config.yaml
n_layer: 10
d_model: 640
n_head: 10
n_kv_head: 10
head_dim: 64
d_mlp: 2560
vocab_size: 13513
activation: "swiglu"
norm: "layernorm"
norm_place: "pre"
norm_eps: 1e-05
positions: "rope"
rope_base: 10000.0
rope_fraction: 1.0
qk_norm: false
attn_scale: 0.125
bias: "none"
tie_embeddings: true
parallel_block: false
init: "normal"
init_std_qkv: 0.029
init_std_o: 0.00648
init_std_up: 0.029
init_std_down: 0.00324
optimizer: "muon_variant"
lr: 0.01
lr_mult_o: 2.0
lr_mult_down: 0.7
beta1: 0.9
lr_head: 0.00693
grad_clip: 0.5
warmup_steps: 200
schedule: "wsd"
decay_fraction: 0.567
decay_shape: "linear"
final_lr_fraction: 0.05
batch_tokens: 131072
seq_len: 1024
doc_mask: false
z_loss: 1e-05
train_tokens: 860700000
steps: 6567
dataset: "wikipedia_en"
MLP neurons of a small language model. Each row is named by its layer, matrix (down: output weights) and neuron, and shows model dimensions 336-463. Each number is 128 + 24 x the weight over its row's rms, rounded and kept within 0 to 255. Numbers have three digits each. A neuron's up and down rows have the sign that makes its largest values positive.
After each neuron's rows, "fires before" lists the tokens most often just after its 100 highest values on Wikipedia text that the model never trained on.

L2.down1406:152126146135156122115111145137124098157136123126137110080091124155111122079121150129158123084119123147138119123157144100143174143081128127111163111112117073184145110117122128113131174122158090138122116109116126097097103120143119086149171169133112130124193126159097141128101135100137161111114110088091139082148087161117163149143093124169091134142134116110174151114139143138128083146139
fires before: "-", "|", "0", "5", "\n", "4"

L2.down1624:118126138149164083121149157123095120190107112145089113156115147120116070149135177140139123081160108155123129105146117068091088160132113135105086115135130119150122132142106130126105149120150125099123116140109120113124138146141140102110135126150112128142065098126117140158128145146135143108086134139127138156133136100145071134113101111147097085129113153138147133173133085123151150161130
fires before: "\n", "-", "|"

L2.down1434:141151082105100118091131117121126118143184141115162135107157136107104132157099114152143101137117104126151076105189129172138128142161134118114156118121158115103133118161141111129120159130156123121152150120109116173122148124111112117099081133131101115108113158157120154170115107194129145101073141158141161116151147123091087100124034174132112163120108120176127161081162100131138127154132
fires before: "\n", " (", " |"

L2.down268:151106161095157134114146110137158128105109103116129123125111176156172134131092130110178136110146112124131110185139151139153122136126121123094156160142102119099153107121097143139132065088145133102120102093158153084107128134145070123147119124147157092172107119131128104120119125144109127135114120113120144128117124097159131104116060135128131177161116119131138144056119126138129161075130
fires before: "\n"

L2.down1152:151102138105135151143162102100120122134083110122136152170091142147108150146141165128101115127074182146132149176116144116124124129104153139120133145128108071163112132086118157156143069129132148136090108145113126151132131152136110142123148108151125171118100099121087114155130162151167134123078128153127104112149094092126096128125146117181092148132129119144091128124149119143106094094108
fires before: "0", "5", "4", "1", "8"

L2.down2514:146130152122132119131142109151104193109083111130146136114151075189125129132113177133116078092127182134101137120148104113104112130148119141103131133112148137140122143112109134121111141090115141134178119132113145139137125136094087166163129102147132130080136099114146173125126129120130124110154140128118131136156146159145133076115095174145112113152125113118118153150127117150122109132114
fires before: "\n", "ut"

L2.down1111:170146119142119132110100071107149148092121154151071130155148152113100181128114143107125109147139110140099133098118140143150099106166118127138114136117114150105110156114101107103133156126118135180138123096151147154133121103106105109136104132101104127115102184164123135123169114130163100092093156147139145152193169118140127120080103130133125151134114149099109086130101171184115165157149
fires before: " ", " −", "1", " GA"

L2.down262:124122117118165100130152089125121154098107107115121109151112142118146139161087102080135128166154131132148118077165135091178138120122130138119117110117100123147100092129134107131164110080133117104132129130096103109149149134129141119130069155136112103142129132147134161125163147126079123064110124117100119117160117192116138109185129094130131118138146176117139167144117117131118131130159
fires before: " |", ".", ",", " (", ")", "0"

L2.down2256:069113121105138127162134147138086160167131105118142133126098144095119127146110090111122130106139086160128140124105142122167135142110194111073134150134117126174115130099114183112120127157169111144116134126148100112146142132148132147129137113117132144157109109099150124139107141128180128089132139158109129152119157111145152100114067165093119079108086165143123148109111081140083080161144
fires before: " ", " @", " Boston"

L2.down1001:137120138173119114132111104143121134106097170094127119146104160145161089145162134118102142155138164121129132141137099163141150120122130172144142141119130066119158135119125126100154121125127110119113104072128130161108152126161120119160114123170173116108125111126110124138150150192154121133159139115129148120143090107099135122142089166137088157129127131102187125140124092107091130111174
fires before: "\n"

L2.down420:096137132105158121134127091143174139126131097122102131146083132115132111128140142152135096117068103155123160110136111112126077115097157147117137140121118112136138147162130105124159118147110131125142168113070102118098150075100097125150089129112119106125109148145102102155083118108132145118091109146130153128144178151115115137134148115200116116113129159150104158101120135136106144178137
fires before: "\n", " ", " L", "-"

L2.down2139:160159144109145110138120098090092101170140130105106078168127122141151143085111156129087138093101171111102143162115128127123127157133157116131121127075145130142144145097141126114097153143145113110170129108155117120113114086144105140120182119144139135144150107095134140100096114141133098152126154118153063137107169112146132138123094172135148148102093127096146155143117116113088095104139
fires before: "0", "."

L2.down2160:134118153152136117149136124139124124099134138132080130143105064113144113131127113149127038074095104119074131153131141099106132143193085102154143145109153144139117125138106137122126121144108123130146134113129188087143083111145104129101099125115151180122115159149092163132151117150153163158123182156128121135140126161133094109111132108130146096072090088144130153122109119137124142124118
fires before: " ", " the"

L2.down2180:115133102160157116090135127131126106138111118109130105156145123083129145111133099125117113132121102116109147139135145094084112116103088113114120134141131126141125150107150108133125121070140109170129120126173136125154118154133135099162105100115171135155117107142097133155128139169100153096076101150096144124111139149086102144125132129125120137154120121162185149141143128160117117136133
fires before: " the", " as", " in", " his", "ves"

L2.down1661:100114124120127114135103140146105101121192118125127146107142150160070113127109108095140047175076125085149113129132148092142140163149149118115141160169169140160126135157133150102135143082135125143135100137159126084121169144134121144077117127104162173118158130140110144131119125101134158113159129153128125123139124074111111133118121120131122173113140129111148146088125119104100111101136
fires before: " ", " L", " W", " @", " Gro", " at"

L2.down1287:146134118085158103165118143098154097136102105122145119134084103156120132135129113125120140179134128093112116125145131170109090156118126110149096155110125133111122088161146114127159133113149129113068099112132151112127129124178178106127148063143131128147116100111135124112154158129130111092176135104162128122149139138140108112116026172116103110160128135139128164119116161144098155132147
fires before: "\n"

L2.down1445:131118131097123122144110137132122149122120094132112143111140103135119155135103131099144110138076152183109135111134123089073111092126112148090119160167120113126124127147113140155130141147107102127149126148129156099135131141127095105121114120125116164108118163150144120103127160092134171112145156158138132140146116135153109123106061140097099128151128170097129157150159136059110150085099
fires before: "\n"

L2.down43:151111171124103136120137134111118117164133140119148104134127181132154131136145118100184140110098129126130135133118150106125130149086129089157124147170165144134117120161148128109119115154105154142086109133122173145126105143131137117094122134127123135133130143119153118160135101159106141118125174128110132109141142128094122134092000104116135122102110130157114128137155103103092141129112
fires before: "\n"

L2.down2003:117166135131152127150149129132179115150138117094155126105127134145111141136176114110107147149142131157139125125132138146145154173102129125126131132119163137106187126092136133144112147091109141113098084123139147115127125144137153125135114122165126126152116137144114183132159100113166134094117119106085120135101128110159133156090012126124107152124129100089129147104140118163088154130141
fires before: "\n", "-", "|"

L2.down63:159124171095112171123140121143095139129116116150110128164137138121114124149145094129124157119115181134107122117127080132143112165122174082134137101127132145137191171133105162125171122103105178117143152114150109150173105074160093164082168142117094151111103115132113127105143129127146143138121133080128141113156125115142160086103129139107143112157125170133125129107168119131071141118156
fires before: "8", "6", "4", "5", "7", "0"

L2.down2473:099097107108124124130123098098110144150081132138107135109115117138135113125073129116107062092136134181128125143116113151148126126154113093098150142120123103164139108142085112108097095134117125149070111134131151126100073116111115138135103079143126133126139135116138150180120135156107128120093123102083173119131118117113104169149121119148141074118131135120153178150137128114146116116125
fires before: "-", "\n", "|", " "

L2.down2231:119130053172135087093134124167122124097107142115137141153123120140110084131075127123083157156102133121107129130147146185131139129151111092098138126119139134100159115143102133135158108101176104120081098123166108141136155119114133167151148119168159132168115102146140124129158098166102147132107129114128119121121124098149113110153093137137121148148113118112135120123143133123135123105148
fires before: " ", "\n", " ?"

L2.down1003:130123161112127133176105183144107185167121146127134156105150118164125140109141138072137112128150177135116133095143113091166106112122143156153124107094085117117107108101111127114097125128147127111145089138119127098137146147162120142123115114130129139122118088127133089138127099133133165089103149137135086145189103108071150128076127129142113124116165100099138133115123100132134116115112
fires before: "\n"

L2.down782:131149152119130147145143097156133152098127141110125140098127111172086152146140151151123156103115115139092167188130156129103145127144132169165103121147121132121116142107103164110119120120138144133153140133164125158115115124091138099140152152122161143103138118105125126102163112088108114087123118159137117181138169063135122109132161119122116110121119148116146118121121133144102105099103
fires before: "s", " the", " to", " ", " with", "-"

L2.down2436:127142087131106115102144124150120143089140111143120128136184138161110111137102126109127146117167089128131123067113144144094153143133132104165074117115129131126127156087120152112111088178131107151126128139086159105121115099128136124149135209114113124134104152124091146173157130089128134139103107150154134132110119113088118145144099090143109135146170132100160140117103111121113118142144
fires before: " ", " −", " +"

L2.down1011:151126132124142171132054094109128133148120104103097148121110130110157172096161140109131133154102123152125132152160159100123144088117107125125128109167150165123136142166144126096104153108138147094141135094190126131078177134143134136163121128096143126107136171128105122125149109128130137138108145141085092147131149128135168136097099131145137126187128126122114140138106176113128103131186
fires before: " ", "\n", " —;", ","

L2.down2476:131102125172128158169094144065152145161129124125136124132110157153134108126107107108134154158095100108104165071118178154155072127104154102099133150118155134074122137125136137117108143130157204102126079084138101143089127140086091125126152127064165080109139157151141139123117112128182114145165133126126179135155162160119143075128158125105110097117114093176157149142146117121136111166144
fires before: " ", " be"

L2.down601:189144167111106112123154103099139137142132115118147123128108136132164168096113165184131089105123136131152143119111123074117130155134096146127219120145116138125116145131115150183143132121173103126111145130132135130130118162103122128156094154153062099158127112163104124173111110127128107102094104131140154113129110095131187146095084121116120148119116118127130114078102115080102157106084
fires before: "==", "The", "===", "In"

L2.down2423:138080167150152185167117155117113161159119122144114168142103121123133141110121154092157177145104132133150157137118110136117130188111140168111132136104141142185147082120082134121150118151136144128137112103120139123136107168159152119106125138164153132131118131149117108125112092148129103072156140123154126102110151153131152083111086175122154066155118119147110080089144143129088113162143
fires before: " ", "\n", " –"

L2.down2410:122130135091135148141130142096116150133140154144103109106133137130117078095118102127125104173105057171143130120135102163149098132092162134146146098131143102107112149129122119148127139102137155103131150132124092099149157148094150118186140123158095111120149160112096151094109124168108110129117161141093197175079170139113149100183104122124108085138133091179152153161097149118107118120099
fires before: " ", "\n", " January"

L2.down1383:143143180148102161111117138124132084102072102144147133114176135087134135158080130166144110122136120109117118105128095139146109140117156163144098106102132134171116130126127137128120140162133099159124138130130119129159095153076151129104154137100131154124123123145146130154126163110121147103128116104133144132131157137139159135140107102094097093128090153121137098124153115184150141131079
fires before: "-", "\n", "|", " "

L2.down1574:124099123128103132136125134125063114114076138148110128144147158147153170138120170121138144094132118119111146124148093152102111140125135175130121117117147133146095110139162143099074107110080152136155141081118100113142104103096112164100112052163151150134050070104126123131156144158092123132138082131112162145143157132169118143138163132121125106129166094103125164135135084158092134107163
fires before: "\n", "C", "=", "L", "J"

L2.down2008:141175164081087094133084128146164093158126117155132100125135151140129159137114139132118130131173154128105137157111146099164128103159149135128115137092107111145119135150125093157082112127119147122114140128143151161144125117106125120133145103118144112150133172154126180149137120093145115143119106105102112089098151184101155153129103137102108148078102128123105128143157172135107143130151
fires before: " the", " which"

L2.down393:130143129100110153118098106088120133179088135133131073133125097119129117138110131141104149135105132124145126124109118150150109078122137136121139119126083124128154086128066123112161105136099149195127113145119125080131144113156172140104110180106102133114114134102127121124169116144141144091103174147112113064114138144124122100145158129130132126132151147093112100118204149132135146073130
fires before: "0", "7", "4", "1", "8", "2"

L2.down704:162101141109119135134148129117095123114081104124139080148184175116124090138097106116124117148082111153162105171154161125163109113070130131156090143132142186158128134080129129085139081115096118140144132135114140151165110080106128096104119116113116091152137107119133134120116154126136152124129115167113137123156116138118123139116126127111125109143132125104138154142110112144102118102119
fires before: " of", " in", " the", ":", "ens"

L2.down142:159112166120106146179150124107128131141156126177160125090192142151115127114119111142141123156137080134142178131140178067114150122132142107139123102128159109128133124120132110075120145098092157078139137079120146147138116128148109164103136148127075141088132166127125119157115123157088086110115098128106074120104157131172173159154123151136101173133109162114158135144128121096100089117078
fires before: " ", "1", ",", "2", "stein"

L2.down1924:178117146125139154185152163131095100115124121156159148143135171080125166127119128122146158086145168107125106103097114132120150122137132089146136129143097090156117153125130141143153082121146189128134142110105123091112133114101141058131106143128095134110137132171124111120128136075135160160159098144136124094128127114097168148050087161117114098139095163124100130137133191141107142120114
fires before: " the", " a", " "

L2.down576:128131133115143113140106112133166133139142100124123129134115180091090118123166136104049129102146118148118093160136183128114127071126112160135071118119097069118148129100111119117162126153189116126140158125112127088170130137104148131106115133150152136101092157150112149132127141139080106120156173134148144132144159133178125127122108133150119122117120138103112141185112142156115063129150
fires before: " ", " pairs", " pair", " to"

L2.down1037:163113159144077161149128137152102126147106118127170126130096125141102100116160109136139103146115127122126136150097154078092148135138131165138121121084094126158162125092134104128176149107144148129142126131149095123115122127152155119137170076138105150155144154114136122135142161125158115130148111151109100147158109105175142099124121125156119159116115154152074132096154110124194117174094
fires before: " |", "\n", " ("

L2.down555:153107132138112124115156119125122102149100164072136110115139120159095119067093091136116140103121119137147110160145120144081101139132147117155128111116105093079145108115111123122125141175177127148093118155157147139113128104154068121160130148102150143124119154120160158135154144126137126102165156143116139138138180106132134170094080135129098130096127113124132156127155092169105111141137
fires before: "9", "8", "s", "6", "5", " the"

L2.down856:123105110119142076156150130086150197113132122124127140120083096133113096160146108099111121125139112128124131154168132107142125108124115115142141116119126084119135177117149125117153105153110095134119092101129162131145124142141147145165139134149136132094128131091125134125130096110137122094148093138150120153160146162118169125136193118140101120144129088142116093090111103135107131137174
fires before: "-", "\n", "|", " "

L2.down2197:118089133123114124175179118063097156130166103143089148094105112123107107135139108158155104128079121156139130136119112089172138129099123103087102134093136155134091080121144121154115138138164122110142122140134124126141124094119108120143098145117117144174122155140089169143081100137112102140108143130128137138116121120121125127133052154126113106129103129111124127170115126092099139125140
fires before: " ", " CA", " Vice", " City", " Chevrolet", " L"

L2.down116:166122107109192078124150171143179113103123104139140138145120128119115144158091114136155164181139151107104125098158138138145129139141107131120157158138124121131141138137138113131120056092138143094143141130099104087123131113140146139167118146127131135111145139196138118087087105107097114151131157164117169143141165127157102124155109158157135134145142160120151126116181160140119111106136
fires before: " ", " in", ":", " on"

L2.down888:105126146144142145102110134093125104112123108139153115114084127118098157107089138155155147130141120133174121117108156123074115088118135168127117071139136135107087129157120091147109131119156107174130119161104130156122099111093117139163115135106119121123152143173116148147105119141147091100112135165104126116113104152202135127104052154120136095155135159078145106112124098148146144094089
fires before: "-", "|", "\n"

L2.down1722:162169148125147086158131102119125100137111092134134110097095109175127120111145117141129135154120149164152120117169095177170125136127122141148143140150136104151153118117138097125104151155130126112126135119135127103108116153115136116140165133165142112107108132164140115118131120130142128120155120132110148124120159110166133111128000148169144138128113107107160122126125122130086138135175
fires before: "\n", "-"

L2.down1451:115147126082107161141122125134113154135148174166114109128136101078121122156149174124117103121139096136117080131138104107113134110144132125147138121151126111114158144152191083104169160167150097086105117104125136113117147158138141137155102158144180131090101088132131145103090108155109105127150129116195139122143112125174095115162141123167086101121095117139140151116152164157159107151117
fires before: "2", "1", "7", " ", "0", "present"

L2.down526:129123164136127098155069136142122109049107121137116070125068136064086117133114130177115112114117115061121115105119092161143103106129145110113136182106148150097097090126141145091110136135150128126125133136130140128105111099124106109126088123127121115106124099093136157105149131158136148060125142107164123133175134134115114133081108133131103104118150109108125130098169136099083113076156
fires before: " ", "or", "ide", ","

L2.down2549:097178119147152157156146146151167132136148211100134126117143122151152154116104115121106129114108124130054116103129127111110127178145172153164121155104081142143134169165129158158093135088092111169195076168154132135149129122152121135125122112133101106136125129158126127153127112089152116155155088146116103151091175129175112117102094144098129122167157139105121112146065091120129110103160
fires before: " as", "ut", " a", ":", "x"

L2.down1371:094104128102149102114129119118123172150127111164148087108117125112121105116145083125157110185141146159088147128147151095114108127116122141097116156153131150115131152118104145106132103136134127116101130119111095135156102132127156120128106114125110138097130098158129139135133105090079085097119173138146096083122119107101177159132094078155098131144171151139083102112105114138106130130132
fires before: " |", ";", " ", "0", " —;", "–"

L2.down2547:172116141110121120080129105138138182119146153171131125134118158137137125114111097160097123156107093117169112104137106104177151129124120153092121119131132080084117137120132155104107108124140123123162125114109115119113109087064134155155122129147102110075141151161140126143122111097119101121185152096161115096121102140146126114131108084097140094159112140085135108120172191142159096124132
fires before: " ", ","

L2.down1728:178127128148174110149161129108101152120129122117141141149113084130137142171141135156080144122149097143129096095144127116112159122119141169133121104126098106135101151139132118155123117154112139102108159181111081127094166117103166128171137111135115135154105099147147202117130105140118152113086114113133155088129127133189120141146165113125159110153070100126141132105155145102101172111152
fires before: "1", "2", "o", "7"

L2.down520:107112128117182142106066187130078129154170109120181138156147164129160118115124136133137152152129131127125066088108132073167169119140156095126181082126159143144128126141150135119156127129131122162139109128097089104141148159138113140125190133118143128120127135106139100141173101105122188134120168112153144131132102130098101136114109159141161093155093115081128126107084133144092138123124
fires before: "-", "|", "\n", "2"

L2.down1298:122115076124091126103076127118108162128139154103116115131105170118142111135185104134113093129085150113115157132122127089108137153184127138151127132129134124144136131175107105113120135142102165151178115106124094118103128129154156125078197126155113130145123143142126093170121132156087156146153136127152093179091107090110143156120103136079131139102101145116123137119092145147158080117137
fires before: "0"

L2.down1649:111124093121151173130144124133097135158092120142123167120105126130168125119082153152170150123086050149116126161120072092144126145112139171132119126141131099146103146131126132107141109146140113126106137172159130144106164184149141124120124141087132122153119139118127168162126147116155121137142139127133163100109087129122089112101200136125123147120133103171139138110111137119176098133120
fires before: "1", "2", "3", "4", "7", "8"

L2.down110:137152089134142118112102162105140082120156134138109119140120144094120147143092135112124106187111134144115119153148104109129177142134115096145144143153149117177141134172143103147137145153132139137145079126076121110147137167133118142135129107111141188121122115164155118092162115199107130142144157099114134123141148108123124134179128124113145146146117125145136124082160129124154127107094
fires before: " ", "\n", " SP"

L2.down2406:115143147085103166131119111112183096151130118113098125126123136111117135123135147110121138121141134128122138191098094115098109139134090137093149161135135157122127135147125151121109098142160140165123105114151166141110123074112175110116105091132082123117120160128126136115116129121137092105149136175085131124076182142165141099110091123165093132107141095135169157134129155132114155079099
fires before: "\n", " ", " The", " He"

L2.down1283:130137107116130130098138114121130165114123149135142133127156123110135135129153138127131119118162135110151112153115102124132100141159117088149079157106132091130153164134148144127156146136139106136120122090130109155157101111129172121110106112142151138114090128108127148098134153120093144101168142142139125122126171170132191117151085101153098105081115137105132127138103141125109160110169
fires before: "\n"

L2.down1505:134122126146177137098157158120123127114107150159117148089103137107084141106165146156095102113087162104103127109137126130146181132099159132116090108126156102127123092129122094153113177158115109145101105117101178164161112140082099110151180141151137133114150128125145116172124086136158120101120146157189067134145135118148145149111111130132145128114160156125120078163115153135115098077119
fires before: "2", "3", "0", "1", "4"

L2.down2096:145180115108111112107128130119132119149121112123133099114115126122095117124164131148181122166138140128141086145092127083136137084160118113110100188114151132174105146159129133110110086152136140148128141144147134135129173097159129163129138121110135168138116118116099160072118167121132086165095147108112119097132128114160153161166118161102133146133101148079148142126122120157127170101115
fires before: "\n"

L2.down2122:122136119096145114106131158123144067116111153171150140139107140094109177110086138170099136090068119110094116132135149091144087100143136120146144106126145060106148132153156119127124132146137115115110139098153128123131106143121134143147117150099118175109127112106142126108152109162141155106107138143155131124157146112101123116114134121141093108128120096168150135164148148135169138171106
fires before: " ", "1", "2", "7", " R"

L2.down542:132109135124144095142156111106128089165106114058130120122123112159077119118114162161136142091137116146160157097129152133161126139126137121134120097051107143079174129159098129135117134100143153122139137134101144122115107115149132119151125132106138119122097155144093156111123133135177128094088095121080130117143146096116144157106000095171101135137151131164145142119106141141143111143122
fires before: "|"

L2.down1761:114089123137124129156148139091102128113149169126116148151138190122137131114124125121087125124132114159138152100121118214067131128148101114153128137140140145169140124114147129113114120136128112144156150156090149171130066135111117153151133150173128069138127145138140138129149102138137131087094097119152102155113117157141121118113111156137125125103157097143128130106098139128078129109157
fires before: " ", " —;", " ."

L2.down28:112139122118139119151108130077164180147135113088081115109113153126111148129143133147119102108143083128168093116118116126133130129096103127150097118129135119107123102161158087114129161146135127131115102073072150174141149155104165132150111105125094103120124119148096146168097142135137135140120114128103152134113120164128144114175085127121085083138103127096150135123098117123125110159108
fires before: "\n", "2", "|", "T", "1", "-"

L2.down609:176121125131176100154092085096119146117144135141120114109144129155087126134129105153152090105131135085122104107141142099140155114071161124130162140102101141139152162110133165119109157110144150178112148113110107073132112125132090124092128135079162135152148139119106114150136119104149135119134138124161117135118136141110145119105101100139109126115134135154135127156152107103145073149106
fires before: "\n"

L2.down697:133119141132126132135083127116133119131092146117187124113139113127113109160151148140108137142130142106144124140140106131118157133154080114117121112155099162114130142126136101070107131136163132119150119104136125165132114134130119138142117107079122125142132142176098132136153164129103139161156152120138132144162091122149137085081133104121114192143145111093114128098109119121175097131099
fires before: " |", ")", ";"

L2.down1059:136144160099138169088129122141103127095128089094096095156132148112117104119131135124121089180131121101091121128117176177128102147160103160155133124120155100116150169107154114085118145129108149206109086155116124120160160149079113119131129169127111092175132059129143148098168092149169152094145170145103136152149124141132164107158054102146123138142160089065138119110183147137146128152140
fires before: " ", "\n", " %", " SP"

L2.down1956:154115125135109102145143141080156114155124117157138126110125112124122087117127126125132090095158150124144095132159107118137136127093112127107118144151126160114144126173154153129120169160125133141109082100098100172132120149120134125135141085106139123151149147177139086121135111134138130148092105106127097126113144187131125124114066079138102127148115140123114121106088157097133065148110
fires before: "|", "===", "==", "\n", "-"

L2.down1672:125103108170122155145135165124143161103129140145130141146134150131143155140135111135137114129113161139162123114127163135097132155111138053116095134169150090118182080168123144101151158129156082117148154122095131147135142157130107160154145162116110147110133094134103123128133162181169138157104122168128082152116101104141136131172098115089110087124080116094132135145102124093108114106118
fires before: "\n", "2", "N", " ", ":"

L2.down1691:166149135099115164177126161117098140149150135165129131123145139136156140132122158108140137128106112141111107130141116099131078098140178124129128146139166094116124101159138127110156134099092132097118123128164115093111131127157084107092150165143160160155113130104124150133122187159127141130096153122125129135108105118130124125126113150156096099113138120164151108151136165094150107152112
fires before: "2", "1", "7", "\n"

L2.down1487:125124150105131123127165097129106162140086092100127156131163140104112136148119139112114183141101137146108142126108137137148117129132110083156103116134137084117134143114107129135129106112137119127125155162120104143142126127149161107123150118151123100091121125148120153093123124111125139143095111136101158141128099153101131119153078128145121163102127109138103102142114135115120121110084
fires before: " the"

L2.down2508:151135134144123128092103182101124126115161152058123104148125181145151160137127143106112121092137098139126105137127121131105142139088099119139109128158139113136143111132117105109181131091167095126099089105152169136156142094124165124115145159094180096114068133145100109117113099115180122143121084082149133127125134116130190117175190097144095111118133124116136142119128110104135121155162
fires before: "\n", "|", "-"

L2.down392:130122162136135126151133125152125155121150116101082168156145151158148114166116118102145139119140124103167132128125129174133151115120148133112118142109127094150140094104107076149156140122137111086129104142136100072151115161104158103142078138093128127140143125141142097146111139120121169127107109108172120082145118155142108176142140139121127104146099157129145146158091135111142167174115
fires before: "1", " States", "2", " Kingdom"

L2.down1234:142093106137098106154136121131143108143119108101116114106149131088099147135119179122138126158129145155130103131153131157119139137124082131176164105146139188138152129127116100152113157173111120120143098094133107163116175123104116109148137061112068146101106114125096130114133116107173140091120123118096137095143182112125187121103000129110146161112087125141144123121115082150077116152131
fires before: "\n", " The"

L2.down2501:141150155134161085139164123124174103122147092096157116118145115140137109125136116108109154126121149140106118101151102128107076137110141177105124137116140101135140143112148151079158104081142088123116101130145139138128111133160129073135145149119126105097146096121118105107133131113174128103165126157164134114139091127095101130132001164155119162104113133126118112105135182140125126124156
fires before: "\n"

L2.down641:117095109082130127129113108129153133168142150110110094138126127131092143124122108129111174134118139157110116111128128136124113137150067144111151144164139147111122175130112075130134136116121146115121141114112172111154184102119144099135086165135139111123157153155105139135133138139115146130106092119136131134150156123135137123143148101106134102129165111140088145115163103094116153173113
fires before: " ", "\n", "se"

L2.down78:124166062143156098155081133164155104150093121129093123149119094124159101143124128109124129108144161105090152172153138186096107148129108113141179128172107143127128115109122151134084136153137137117146131148124151138133136134118137158153098122167122145104135073155108172137124181135120157138110130136124145144082105102155112109121092166176108141143137117114136164169094127137129088122113
fires before: "\n"

L2.down2407:138114121159171143097139126112112121119155117124122121140113133134157149148132122093125066155126116097126164133169113132131171137099110156141117134140113141128103155151150139170130104154129136125118172133110166118159142119144162087107131102152107129070099098119132146106127089122109108137114140154136101162153097130070110108109121102129079134131151151174144156135127101098107167111142
fires before: " ", " ("

L2.down1996:108123164111110107165129126142112128070116132166101105142143132116123103094112137123128126097132137117161122105144142145132119118155173132147132152166115123111104125157128139123115149190147139103124114110143132166145129110141119139140104138112139134069076132098112117115146133116142099148121139149158085173132107128080127154108063106145071131120125110174128119130107098117119110141130
fires before: "\n", ":"

L2.down1750:162152164132184097146193099101153126134101132141101127098125134194149161130107140146105163136118158118116139141140095167122148089140115127110131115092121111123174100102130137120137115091119110115135122141116150135126112120139121115148146156129142119127129130116113123113171149171126105153149126129130117112093135108107125141114000145112111086139154138104131125083159164128097142093119
fires before: "\n", "-"

L2.down1918:155085115160153081121141125128157111150116135135127077109099138115129120121099152156097147100108112125098159121090121132143113136162117154117104167132110160125134150112135136134123098155139082154106169090124148097131131142165142145125118145135127162135115116142123174162093107120136137110126101119144158112107100129142129137105018088184086115111128067092117142136109111138116138128124
fires before: "\n", "-", " The"